From a checkpoint of a small transformer trained on Wikipedia.
Size: 15 layers, 2 heads of 128, MLP 1024 GELU, 12.4M parameters.
Architecture: LayerNorm before each block, biases, untied embeddings, attention and MLP in parallel.
Training: a variant of Muon for these matrices, 314M tokens, 9568 steps.
MLP neurons of a small language model. Each row is named by its layer, matrix (up: input weights) and neuron, and shows model dimensions 80-175. Each number is 50 + 12 x the weight over its row's rms, rounded and kept within 0 to 99.
After each neuron's rows, "fires after" lists the tokens most often just before its 100 highest values on Wikipedia text that the model never trained on.

L2.up72:57 42 51 34 48 40 50 39 63 39 42 49 54 68 47 36 69 33 43 46 56 49 61 67 61 52 58 63 51 48 53 19 37 52 58 54 33 51 37 53 49 43 52 46 53 40 52 50 36 49 45 59 33 60 34 73 66 35 53 43 40 43 64 49 33 39 63 49 64 57 52 67 34 54 28 73 53 59 57 38 46 43 45 66 29 40 26 33 27 72 53 39 49 55 46 44
fires after: " p", " c", " f", " s", " S"

L7.up822:57 44 47 33 59 71 68 44 48 51 30 55 59 48 29 71 55 67 41 39 78 52 39 77 34 52 49 28 48 37 57 53 54 70 39 28 53 72 36 51 50 41 38 75 87 44 26 72 52 46 51 42 49 64 39 39 58 43 51 52 48 57 50 43 29 72 48 37 42 57 42 43 57 43 45 63 42 49 45 38 71 62 26 60 46 59 36 53 44 60 57 43 45 50 44 42
fires after: "h", "in", "0", "oc", "an", "re"

L3.up1022:64 54 60 52 56 47 44 46 35 41 38 41 74 54 41 36 60 57 54 44 41 49 27 36 33 47 21 49 66 59 61 64 49 51 26 67 51 49 71 53 75 58 54 55 35 64 47 55 71 15 59 55 53 49 41 56 62 57 45 56 45 51 58 54 38 42 88 45 30 68 49 60 42 38 66 36 44 36 58 62 67 54 46 73 72 45 38 30 49 54 37 60 66 34 44 56
fires after: " I", "j", " w", " J"

L8.up662:69 35 53 52 44 49 44 34 42 30 44 72 60 61 61 64 48 35 51 77 43 44 35 60 70 67 22 38 38 41 46 63 51 45 36 52 67 34 61 51 69 48 48 68 47 53 68 52 68 57 67 56 46 52 50 50 63 61 64 48 39 57 69 60 58 40 47 58 63 49 42 40 54 45 35 65 53 50 50 40 43 41 56 62 34 45 72 41 48 43 32 62 34 38 39 31
fires after: " c", "c", " C", "l", "d"

L4.up212:54 61 66 43 63 52 45 55 45 52 45 44 63 49 49 46 69 19 44 60 57 43 68 57 62 47 34 33 35 54 50 44 69 55 38 57 51 48 53 49 68 55 46 23 45 80 63 50 51 50 68 48 34 82 54 57 83 53 36 74 46 61 58 28 67 33 68 68 54 59 39 53 66 29 44 52 29 58 46 53 27 34 62 51 56 36 47 47 35 57 62 56 48 54 64 40
fires after: "ec", " ", "at", "c", "ent", " D"

L8.up388:43 41 31 48 27 30 27 43 50 64 80 40 54 63 45 42 67 62 45 57 50 35 38 59 23 64 48 65 51 55 56 54 57 24 38 51 44 55 29 47 44 58 37 55 65 49 48 63 42 53 49 58 53 31 55 52 45 34 58 45 60 62 34 49 67 30 61 52 40 29 54 46 47 29 54 54 45 58 50 40 25 43 39 35 52 47 48 47 62 53 47 56 80 53 47 55
fires after: "in", "a", "p", "v", "f", "t"

L2.up848:55 49 53 44 49 52 74 50 47 51 32 58 61 56 67 57 66 48 43 46 55 64 64 59 60 29 38 53 46 32 50 62 54 46 56 69 40 56 49 63 61 56 54 44 24 29 70 39 48 43 54 31 46 39 45 58 50 47 74 41 64 53 51 41 70 17 71 53 56 53 44 58 42 39 39 35 54 48 53 55 66 59 47 58 69 58 52 24 49 61 41 73 53 76 36 53
fires after: "i", "ew", "le", "e"

L5.up275:64 63 28 35 47 67 43 54 61 48 56 28 65 71 77 53 59 36 60 20 43 38 51 60 40 38 52 48 57 36 46 59 53 37 30 55 26 59 57 64 62 46 32 64 56 17 71 47 37 48 56 55 43 47 43 42 61 23 45 38 67 52 53 40 41 56 43 51 52 73 58 51 54 47 40 60 35 43 41 53 53 59 28 55 64 50 41 73 55 45 44 62 52 46 36 79
fires after: "er", "a", " B", "d", "om"

L10.up945:51 28 60 65 51 58 56 57 58 33 49 47 43 60 37 49 53 53 38 56 35 49 51 67 36 43 65 51 41 71 38 59 62 41 50 55 49 76 60 68 87 70 37 45 62 32 41 66 29 53 38 63 47 38 46 65 59 58 39 50 65 55 51 53 56 54 56 54 44 45 34 52 48 38 33 45 75 44 44 62 59 71 56 47 36 47 52 62 48 63 41 40 22 32 23 50
fires after: "om", "u", "c", "e", "ec", "o"

L2.up796:39 21 42 60 67 49 48 59 70 53 37 54 66 49 61 50 65 50 49 54 42 26 42 31 37 56 28 49 59 47 44 38 42 45 61 39 28 38 42 23 44 54 44 57 56 50 69 52 44 68 54 59 46 41 45 56 63 82 47 65 64 66 55 71 57 39 44 32 51 50 41 50 52 59 64 48 38 60 63 21 44 49 55 57 70 52 61 31 52 67 46 29 57 51 63 79
fires after: " m", " I", " al", " l", "or", "ic"

L4.up310:27 56 56 71 43 65 54 26 56 32 58 58 44 65 45 52 40 38 69 65 55 54 40 43 32 40 28 38 65 35 34 46 40 61 36 51 38 47 61 23 36 70 51 47 48 24 44 44 40 60 48 62 55 65 47 32 46 48 58 54 39 72 30 76 52 62 60 40 59 61 46 38 50 43 59 45 35 71 42 46 52 52 68 41 56 69 47 57 66 45 44 53 38 40 37 55
fires after: "r", "ch", "t", " St", "h", " S"

L4.up111:41 24 39 60 37 68 57 60 54 51 35 55 63 55 40 50 72 47 55 61 45 42 50 53 57 71 49 60 59 39 56 44 55 60 70 37 37 55 34 45 43 40 42 46 59 45 56 52 68 53 58 62 38 76 47 31 62 67 52 65 68 68 51 59 45 47 61 60 45 54 49 44 63 54 36 57 44 63 59 42 52 54 35 31 60 83 44 54 36 70 48 45 71 62 57 41
fires after: "r", " al", "i", " l", "f", "t"

L4.up630:54 54 14 58 26 24 64 62 52 55 53 43 64 58 42 50 62 68 53 53 50 28 28 45 45 55 42 78 51 61 44 44 55 56 52 21 57 26 47 52 60 46 61 46 73 45 41 63 54 66 27 56 40 36 46 55 58 54 46 71 54 47 54 38 61 60 47 59 58 45 50 62 62 45 58 58 48 37 48 36 32 45 53 41 43 54 37 51 56 44 49 49 72 57 48 45
fires after: "e", " re", "a", "p", "w", "ver"

L8.up1:52 41 36 39 54 57 72 57 58 43 39 46 68 56 67 64 57 45 40 33 69 36 50 75 47 49 29 51 40 63 24 64 48 41 47 57 69 68 70 46 46 56 58 28 42 28 52 45 62 44 62 60 66 63 45 53 49 47 52 37 44 44 67 49 46 26 59 62 41 57 48 48 36 51 70 39 33 67 67 35 62 57 42 47 55 41 36 54 45 51 44 51 49 45 54 39
fires after: " A", "i", "A", "p", "or", "e"

L3.up548:64 52 45 57 41 48 38 63 24 48 57 48 46 55 51 51 52 32 65 36 34 64 44 60 43 19 63 48 27 62 29 43 46 40 38 37 16 42 64 43 55 57 35 31 45 65 52 50 36 51 58 29 53 41 44 65 50 64 50 50 44 47 34 70 65 34 59 60 40 62 34 32 85 31 50 36 47 68 52 38 51 55 63 22 50 38 49 54 52 64 62 42 60 71 38 34
fires after: " G", " s", " g", " H", " S"

L9.up403:56 63 69 43 44 38 42 46 41 51 72 46 81 47 81 39 59 38 47 26 32 44 49 43 44 41 61 44 49 48 34 57 44 66 46 49 46 27 67 30 46 67 71 47 46 49 63 55 56 44 39 53 49 25 26 61 61 39 35 55 34 57 65 49 25 58 49 37 48 56 39 32 76 56 71 32 56 66 52 63 49 63 46 52 43 48 33 43 35 39 64 32 59 52 48 41
fires after: "w", "om", "im", "'", " W", " f"

L10.up776:38 50 69 56 29 62 55 41 66 36 78 46 28 59 50 46 42 61 55 55 37 60 39 52 46 37 48 77 66 63 35 64 52 46 44 51 49 31 47 46 55 54 45 44 49 72 57 79 49 41 54 59 49 59 80 43 48 44 46 57 38 66 55 60 25 26 28 51 64 70 48 50 56 46 46 56 46 50 61 61 53 57 34 53 44 31 47 51 16 49 39 61 46 68 57 58
fires after: " ", "2", "em"

L3.up513:45 73 54 61 53 68 43 52 16 76 53 44 40 64 56 52 43 46 54 61 87 52 40 56 46 24 52 81 64 48 56 43 56 44 43 14 54 55 45 59 45 63 55 31 50 46 49 59 51 56 52 40 37 51 60 65 62 30 55 52 29 38 41 36 51 42 44 39 40 53 44 42 66 37 40 61 43 60 59 45 54 72 36 52 46 37 31 56 52 37 30 58 34 27 71 36
fires after: " S", " f", " s", " O", " F", "S"

L10.up125:70 63 57 36 36 62 48 45 23 46 63 47 49 44 43 56 30 33 65 53 55 84 56 56 38 44 47 42 44 53 33 45 50 39 67 48 33 47 68 66 54 51 33 37 49 57 70 43 63 53 42 32 42 50 46 49 55 45 63 39 50 63 40 61 37 47 61 61 60 60 48 50 54 57 51 53 49 69 53 52 39 42 65 73 44 59 51 55 63 52 64 48 66 69 64 56
fires after: " g", " G", " ", "G", "er", "ess"

L8.up458:35 67 53 41 50 38 43 58 30 56 30 51 34 53 45 50 61 45 47 49 63 40 32 41 51 58 67 67 55 48 44 53 56 39 43 42 62 59 51 41 52 76 57 77 62 64 63 52 46 53 48 65 42 52 38 53 51 40 34 54 38 34 38 57 61 35 25 56 45 64 32 53 64 59 60 54 43 56 42 60 64 59 39 51 53 36 13 58 62 71 39 39 66 54 40 56
fires after: " f", " F", "ed", "w", " E", " W"

L8.up407:62 43 45 35 63 35 34 43 22 74 51 53 72 50 55 40 47 21 71 52 29 52 36 46 61 47 38 31 23 65 64 40 40 43 59 32 49 39 56 29 50 28 39 57 52 50 56 48 41 29 69 40 23 56 76 59 65 45 51 60 64 37 52 56 54 64 47 49 41 41 35 34 44 60 38 49 44 64 52 54 40 51 52 61 28 50 42 46 52 45 40 55 53 67 70 41
fires after: "pp", " a", "d", "ic", "ff", "v"

L5.up844:58 46 53 40 56 75 34 47 59 59 41 33 50 73 68 46 30 36 48 63 52 59 36 25 72 63 19 54 60 51 45 55 59 63 70 34 42 50 46 46 59 58 28 57 58 50 60 54 44 33 67 53 57 60 63 63 39 59 52 38 45 41 59 54 59 51 51 68 54 60 54 63 47 40 60 50 63 63 31 71 53 56 32 55 47 42 51 60 79 63 41 37 44 39 37 48
fires after: "i", "or", "ot", " b", "g", "k"

L2.up18:34 53 48 58 46 38 57 36 58 34 48 58 46 67 56 68 64 47 61 27 69 54 65 51 37 51 40 48 54 40 51 65 54 45 55 67 43 78 55 69 18 54 50 55 62 32 43 68 52 57 57 51 63 37 56 68 30 42 58 40 44 61 55 53 39 29 48 72 36 26 26 35 67 58 51 48 40 50 49 54 52 66 64 74 52 42 40 50 36 41 44 47 31 45 51 61
fires after: "a", "e", " A", " a", " de"

L3.up338:51 61 54 48 61 66 29 48 67 49 33 51 61 64 71 72 43 46 54 38 48 55 77 74 57 64 51 37 37 46 24 56 79 26 60 48 36 68 58 30 47 59 48 49 62 54 71 52 40 51 77 66 50 81 74 50 42 46 40 65 64 39 67 46 56 60 33 57 44 61 54 46 34 21 35 47 47 47 30 48 43 51 42 47 60 54 61 60 17 36 52 47 50 52 34 57
fires after: " ", "l", "o", "er", "d", " G"

L3.up427:64 40 36 30 28 37 50 46 68 71 49 37 70 52 42 28 52 51 52 51 52 56 72 60 92 44 61 46 57 52 62 50 41 53 57 64 32 56 52 44 69 36 71 57 35 58 48 46 47 58 61 51 62 59 31 60 49 56 56 39 44 39 51 46 57 61 55 42 40 43 48 76 65 59 41 51 53 47 62 31 56 44 40 60 58 43 37 49 33 50 56 63 41 55 43 56
fires after: " S", "s", " s", " p", " pro"

L2.up787:46 49 60 46 55 43 53 45 50 42 54 38 74 56 45 64 53 31 58 48 61 70 45 42 44 54 38 58 56 47 68 49 49 64 54 50 50 75 29 64 47 60 60 52 43 16 44 53 48 43 55 49 53 65 61 56 50 54 44 43 55 44 60 44 49 28 53 46 49 45 51 61 58 52 66 35 65 54 60 44 50 32 43 58 40 57 36 40 67 78 42 85 32 39 53 66
fires after: "i", "ul", "er", "í", "en", "in"

L3.up455:58 50 50 47 51 40 57 37 47 55 47 77 60 35 40 45 41 47 64 38 54 64 77 34 32 53 64 59 43 61 53 30 56 50 39 62 50 57 52 66 60 47 24 48 47 58 52 70 57 73 70 61 23 51 39 86 67 32 40 50 58 52 65 42 70 37 60 64 37 54 45 41 29 43 41 40 42 44 71 29 44 53 46 34 47 51 30 51 42 41 31 65 35 44 63 62
fires after: " it", " c", " O", " m", " I", " f"

L2.up290:53 26 41 45 52 32 36 58 65 41 45 34 62 55 46 29 59 63 46 44 53 24 58 57 61 45 56 67 66 53 47 69 47 65 56 43 50 48 47 52 85 47 48 46 50 64 50 47 29 34 42 60 39 52 50 42 43 53 71 64 74 58 53 57 70 58 52 41 45 54 42 44 55 52 37 60 53 50 48 66 57 60 69 61 28 51 67 46 31 33 60 49 61 49 55 52
fires after: "et", " th", "h", "ar", "t", " h"

L5.up359:40 58 38 58 64 65 35 36 69 28 52 25 46 50 42 43 45 20 62 47 54 49 65 44 50 32 55 46 55 53 69 54 46 25 48 43 45 51 65 53 56 57 37 51 46 60 74 52 49 46 48 45 77 49 53 58 36 73 47 36 27 38 62 49 37 51 57 37 35 66 58 44 48 36 49 45 54 54 55 53 58 40 58 36 56 78 49 31 50 43 55 39 62 43 44 63
fires after: "i", "ig", "n", "s", "k", " th"

L4.up448:44 43 41 60 63 54 40 60 40 64 54 66 40 20 65 71 62 47 66 50 43 67 38 39 45 57 58 48 76 37 72 44 37 27 57 44 71 41 55 71 35 52 64 60 51 47 47 60 67 62 68 66 44 37 21 52 64 51 43 56 49 63 51 63 47 39 43 50 55 64 43 59 38 44 46 63 52 63 74 37 52 57 56 59 58 44 26 53 41 22 66 48 45 46 33 45
fires after: " P", " p", "r", " m", "P", "her"

L3.up179:55 56 34 53 43 73 56 49 60 39 49 71 46 65 41 30 71 68 69 56 49 51 59 49 34 52 61 70 56 35 54 73 51 62 32 68 50 36 63 48 25 38 38 42 45 29 39 23 59 58 58 41 43 38 42 47 38 64 40 49 25 54 45 64 60 57 65 24 49 61 48 52 38 25 44 44 49 65 71 76 56 31 73 39 50 54 53 49 43 59 53 67 54 53 41 46
fires after: " st", "e", "t", " St", "g", "i"

L8.up608:62 49 42 83 45 48 46 53 57 47 44 52 35 54 49 61 26 47 48 55 94 63 40 62 47 64 26 67 61 38 41 53 42 62 59 42 59 46 53 58 43 43 38 52 47 42 46 62 59 38 58 45 50 36 30 53 43 66 44 39 53 45 48 45 46 32 57 63 45 72 60 53 49 34 75 64 48 53 70 34 58 67 42 43 51 09 57 49 56 67 45 57 51 30 20 48
fires after: "i", "e", "r", "'", "E", "n"

L2.up921:50 59 40 58 73 53 72 33 46 53 43 64 48 44 67 53 53 52 46 65 39 71 40 52 58 63 46 55 35 33 41 49 75 45 44 53 51 58 62 45 55 38 56 71 54 49 61 52 69 72 54 61 55 48 64 51 62 37 35 54 48 58 59 50 55 17 57 35 76 47 49 37 67 49 67 42 65 58 40 74 46 48 50 58 36 47 41 58 47 20 41 55 48 46 48 20
fires after: " C", " S", " St", " L", " c"

L3.up995:63 52 56 57 60 50 60 36 50 61 44 48 54 28 57 37 66 43 29 43 50 30 31 66 32 56 35 40 56 56 35 56 59 55 49 36 46 51 57 57 79 47 63 35 51 59 52 35 52 38 58 19 44 48 53 40 42 27 63 65 33 60 44 45 59 41 50 71 55 41 49 58 67 64 30 45 40 62 62 58 57 48 66 52 46 54 56 50 50 62 50 53 66 38 84 36
fires after: "c", "j", "t", "g", "ec", "r"

L2.up205:55 32 63 43 61 26 47 26 61 50 69 34 50 73 62 55 44 50 49 35 31 55 43 60 29 49 61 73 52 53 54 53 55 63 57 61 59 45 70 49 49 38 41 45 41 50 47 70 53 38 56 53 34 39 67 52 47 50 50 55 50 58 47 35 54 21 46 50 37 60 39 42 38 46 40 41 48 60 47 70 71 54 36 51 46 65 42 53 40 60 40 50 56 59 50 49
fires after: "o", "ep", "e", "ic", "em"

L5.up747:44 59 67 51 49 54 33 42 50 39 50 41 53 50 53 39 35 47 67 81 40 39 36 69 38 50 38 67 58 48 45 69 71 45 33 59 31 45 58 53 55 54 45 31 32 47 66 47 32 31 44 42 53 59 70 67 48 35 69 55 54 36 52 36 62 55 54 38 22 45 56 72 45 32 31 61 58 73 50 51 51 54 33 76 51 52 49 65 40 40 58 33 66 62 45 46
fires after: "in", "u", "g", "a", "s", " d"

L5.up28:53 51 50 69 59 62 52 37 32 41 54 39 75 56 48 40 57 58 67 43 85 31 30 56 66 48 43 38 24 61 57 58 63 53 51 55 48 63 60 55 47 35 30 53 56 58 34 55 44 37 48 47 34 65 54 57 62 50 47 67 50 59 60 59 34 55 63 24 42 56 42 70 57 45 28 54 40 42 57 40 61 28 58 53 56 50 50 56 52 33 57 22 49 35 35 50
fires after: "e", "ar", "h", "o", "re", "in"

L5.up89:55 51 23 59 47 54 43 49 26 61 56 31 21 65 42 51 54 52 49 39 62 49 64 65 39 49 65 55 66 32 53 61 60 34 65 50 48 43 31 62 62 47 59 55 55 63 61 64 39 51 46 44 60 25 36 46 40 51 46 56 57 36 42 53 36 66 63 41 43 46 54 34 40 34 53 52 69 32 52 62 63 36 45 50 25 69 70 56 15 71 36 40 61 47 34 78
fires after: "al", " de", "re", "r", "e"

L4.up301:70 74 51 43 57 31 67 46 61 43 43 75 46 58 61 67 64 35 71 56 45 57 47 53 18 61 58 54 40 51 38 45 40 54 31 56 51 58 41 45 62 32 47 58 42 44 34 18 58 75 62 42 53 46 60 51 61 33 70 42 48 45 27 70 53 50 31 44 42 39 31 56 66 57 46 43 38 51 56 55 55 53 65 47 38 38 63 42 59 55 54 57 61 53 59 48
fires after: " m", "re", "im", " w", "y", " c"

L2.up951:40 60 61 55 51 43 63 56 55 40 38 54 58 71 82 45 45 57 61 57 54 36 27 37 67 42 41 69 28 49 35 42 49 29 59 69 51 52 54 57 39 52 54 50 43 35 58 64 45 35 57 52 60 73 64 47 45 40 58 37 50 73 32 45 52 52 58 29 47 58 78 41 69 49 44 44 52 54 66 45 55 41 45 63 39 50 49 30 45 37 41 42 55 30 61 55
fires after: "ter", "in", "er", "uc", "i", "her"

L9.up965:65 44 68 64 72 59 49 44 66 50 36 43 41 66 65 64 22 66 43 54 64 44 45 53 39 65 30 42 53 56 68 32 51 61 44 33 50 26 60 34 82 44 25 32 50 63 36 54 68 64 58 55 57 57 77 48 27 59 31 34 41 25 37 48 61 37 37 57 49 39 59 47 26 57 49 53 34 51 49 57 64 68 55 46 34 47 39 55 55 56 56 51 40 28 48 54
fires after: "=", "l", " |", "i", "g"

L2.up854:52 50 62 56 51 37 44 71 33 24 58 33 38 63 71 54 46 36 56 42 62 73 49 59 68 42 69 44 67 49 53 30 09 52 54 60 41 48 41 38 65 43 70 64 65 52 55 34 49 48 59 47 38 62 88 50 45 55 42 58 61 48 46 43 55 40 60 35 52 65 31 59 46 29 41 64 71 23 70 29 52 41 31 43 49 63 57 37 36 49 57 75 33 39 53 65
fires after: " n", "\n", "um", "er", "or"

L10.up21:53 41 35 65 74 22 43 54 46 49 63 36 86 48 35 47 48 44 58 43 39 51 41 53 60 54 32 64 55 22 76 67 44 51 71 69 41 34 59 46 58 48 57 48 42 64 49 45 48 64 42 53 58 35 57 53 36 46 49 63 52 60 42 46 51 42 31 64 49 63 23 39 50 19 41 67 55 49 51 76 37 43 61 70 48 64 88 45 52 45 38 52 64 72 55 39
fires after: "\n", "t", "et", "|---|---", "b"

L10.up276:65 45 49 57 50 38 79 34 71 46 40 44 33 51 40 54 35 60 54 53 55 59 48 58 13 50 63 24 54 81 61 57 32 51 58 22 31 46 55 60 62 63 55 51 37 65 30 49 34 59 61 54 47 31 56 53 52 72 67 37 39 34 43 45 50 57 46 48 50 29 50 51 48 57 78 66 51 34 31 53 41 21 51 43 55 37 55 66 54 59 40 54 50 43 43 79
fires after: "e", " Ch", " K", "-", " de", "il"

L5.up189:39 37 64 81 44 52 57 54 55 71 58 31 47 70 33 65 52 55 31 58 55 59 38 59 51 67 54 40 46 61 45 41 61 40 68 58 62 40 23 65 75 32 19 41 64 31 53 86 23 47 47 45 70 43 64 48 63 49 59 30 31 49 41 37 61 44 56 51 45 65 46 63 62 31 54 41 62 45 41 46 73 56 64 67 45 61 63 56 36 34 50 52 64 38 50 44
fires after: "c", " c", "ec", "le", "ist", " D"

L8.up497:52 59 35 50 64 54 58 42 46 55 52 62 54 80 51 55 60 76 64 55 70 55 38 26 49 48 31 61 57 69 32 21 49 43 54 53 42 44 45 57 66 42 59 31 48 54 33 42 48 50 54 56 59 68 53 59 58 52 60 47 66 66 28 62 57 55 69 50 59 53 69 25 51 43 36 40 48 32 72 57 39 45 47 59 58 32 43 43 55 39 69 60 41 47 56 53
fires after: "9", " ", "in"

L5.up456:55 51 51 55 50 67 35 53 59 43 46 32 38 56 56 50 51 50 57 49 47 60 53 31 63 50 48 22 36 41 53 56 63 34 33 50 35 57 28 56 61 58 62 52 57 52 62 39 55 49 15 45 67 54 61 59 55 72 40 42 47 56 29 60 53 55 57 26 15 48 48 55 45 39 68 44 54 62 54 59 56 53 66 58 49 61 37 66 69 41 20 58 47 41 71 70
fires after: "i", "or", "t", "n", "ad"

L2.up903:53 61 63 54 62 36 23 61 53 32 47 24 55 67 59 34 57 44 60 51 51 58 49 47 53 59 47 34 81 67 48 48 48 37 55 40 47 52 27 45 61 55 55 57 42 44 61 41 32 54 49 40 66 50 64 33 50 60 59 47 57 57 45 42 52 29 53 48 62 68 60 53 58 39 58 38 83 63 47 27 46 32 31 57 30 52 47 31 47 62 32 60 56 55 59 59
fires after: "er", "ill", "on", "or", "an", "en"

L8.up839:43 44 44 78 37 31 48 39 38 51 70 40 62 56 32 58 67 48 65 55 48 64 45 50 62 57 33 54 38 36 51 34 63 58 51 41 59 42 45 42 42 57 76 43 60 49 62 59 48 72 41 73 49 39 47 72 42 43 40 37 53 29 56 52 46 45 48 33 61 45 45 44 35 66 74 56 39 56 50 30 36 52 44 46 32 43 61 50 44 38 65 53 50 56 54 73
fires after: " re", " S", "e", "v", "b", " B"

L4.up210:63 22 53 30 49 44 59 37 64 44 48 45 37 64 54 47 59 70 44 45 43 50 43 46 51 33 49 43 45 70 57 62 52 49 47 58 39 32 63 34 55 68 36 47 18 49 49 47 69 70 56 50 52 58 51 48 67 60 49 52 42 41 29 34 49 29 53 47 57 47 50 53 54 59 60 45 56 48 38 53 27 42 48 67 58 30 31 55 33 69 48 36 46 29 43 92
fires after: " Ch", " K", "v", " I", " ch", " J"

L4.up44:58 51 47 57 39 36 34 42 38 59 49 73 35 56 61 34 40 62 47 56 23 64 47 43 57 42 69 58 70 68 50 62 55 44 29 34 31 36 35 64 43 45 72 66 54 48 56 52 23 41 60 40 57 56 43 41 20 50 56 55 56 51 51 38 62 56 61 59 51 50 59 48 31 50 48 46 54 40 63 46 35 56 50 55 67 40 43 63 33 54 37 49 71 58 68 46
fires after: "r", " p", "it", "P", "od", "p"

L4.up879:44 58 62 59 41 42 29 59 57 64 50 35 38 56 33 45 51 45 46 71 78 34 46 39 49 52 44 58 61 38 29 67 57 45 39 51 65 53 48 51 50 59 45 52 62 58 46 27 25 42 49 56 37 57 46 44 65 16 69 56 72 60 51 43 71 74 68 51 48 63 51 75 44 47 32 58 58 50 55 46 36 60 41 33 54 52 47 41 36 62 33 41 43 65 53 39
fires after: "l", " F", "u", "a", "v", "ol"

L9.up658:40 32 47 40 60 43 62 50 48 61 57 35 72 63 65 48 50 30 37 57 39 45 64 43 67 47 55 58 71 50 29 43 64 42 58 55 20 24 66 46 57 52 49 30 55 56 54 51 61 53 51 54 42 47 46 30 47 63 40 37 37 25 30 39 38 57 68 45 61 66 59 39 52 35 55 31 52 71 38 55 63 48 53 47 40 43 54 54 56 47 75 43 66 52 58 41
fires after: "or", "im", "i", "f", " f"

L8.up130:39 64 43 51 63 34 55 34 57 46 58 60 46 71 69 49 65 54 40 40 46 58 54 49 64 50 50 60 31 50 47 68 40 49 52 53 37 63 60 46 79 37 28 39 46 60 69 39 64 66 56 58 63 32 66 53 70 45 60 20 35 28 36 57 42 32 41 40 61 47 38 40 47 55 65 35 53 45 57 56 41 38 67 37 46 32 63 58 59 24 37 41 54 65 58 61
fires after: " c", " d", " C", "re", " W", "r"

L2.up924:41 37 52 44 66 40 36 47 40 57 34 52 41 50 37 50 68 61 47 47 45 53 63 62 47 60 50 60 58 62 44 59 53 61 57 32 21 63 63 41 45 47 19 63 57 56 36 67 45 69 78 48 52 49 72 88 56 68 36 51 40 50 49 61 40 28 48 51 39 32 38 61 62 51 64 51 45 54 54 39 41 34 61 41 39 48 41 40 53 48 38 72 35 33 81 59
fires after: " v", " I", " m", " V", " J"

L4.up447:26 31 41 44 71 26 56 45 54 76 37 45 56 39 66 45 54 60 59 48 61 42 52 74 60 53 48 54 49 36 41 51 39 43 38 35 43 51 50 35 40 42 53 64 40 72 52 44 56 35 63 44 38 37 52 59 66 53 53 62 48 50 42 55 64 67 38 35 59 32 67 48 35 51 42 35 40 49 37 51 52 77 42 65 11 55 58 38 45 40 37 35 44 51 57 63
fires after: "v", "if", "ill", "id", "ic", " v"

L4.up698:51 43 49 64 37 70 44 41 37 63 58 65 26 33 50 45 37 37 47 44 52 66 63 44 33 52 60 74 41 58 64 49 44 19 40 41 45 05 49 73 38 58 66 77 39 46 71 62 56 43 57 50 46 28 26 50 50 59 50 64 57 58 56 53 32 38 69 49 61 24 37 59 35 62 52 45 73 37 59 41 53 42 53 43 47 42 27 51 45 57 54 29 50 31 38 72
fires after: "r", "m", " m", " p", "re", "pp"

L3.up415:24 71 45 50 54 23 38 43 49 57 61 54 49 62 59 56 52 39 54 49 50 50 57 76 55 72 62 55 23 47 51 27 74 48 42 45 26 57 63 43 60 63 37 45 37 58 63 47 42 50 62 73 47 52 37 63 51 30 51 34 53 57 43 64 66 57 45 39 52 58 65 46 69 39 36 53 53 40 39 44 49 48 70 48 50 53 44 75 38 27 49 33 56 67 58 35
fires after: " G", " g", "h", "o", "g", "w"

L2.up545:56 46 51 46 41 27 71 35 63 54 52 35 67 47 51 39 77 62 38 44 57 56 54 78 57 26 60 53 69 40 48 64 54 49 49 46 52 35 49 41 59 47 57 49 38 68 38 43 50 74 61 45 47 59 50 34 57 37 35 44 50 07 57 66 36 53 55 35 30 52 42 51 42 40 38 37 58 53 55 65 61 32 63 73 36 47 56 45 57 38 60 52 31 66 48 43
fires after: " s", " p", " F", "et", " R", "ou"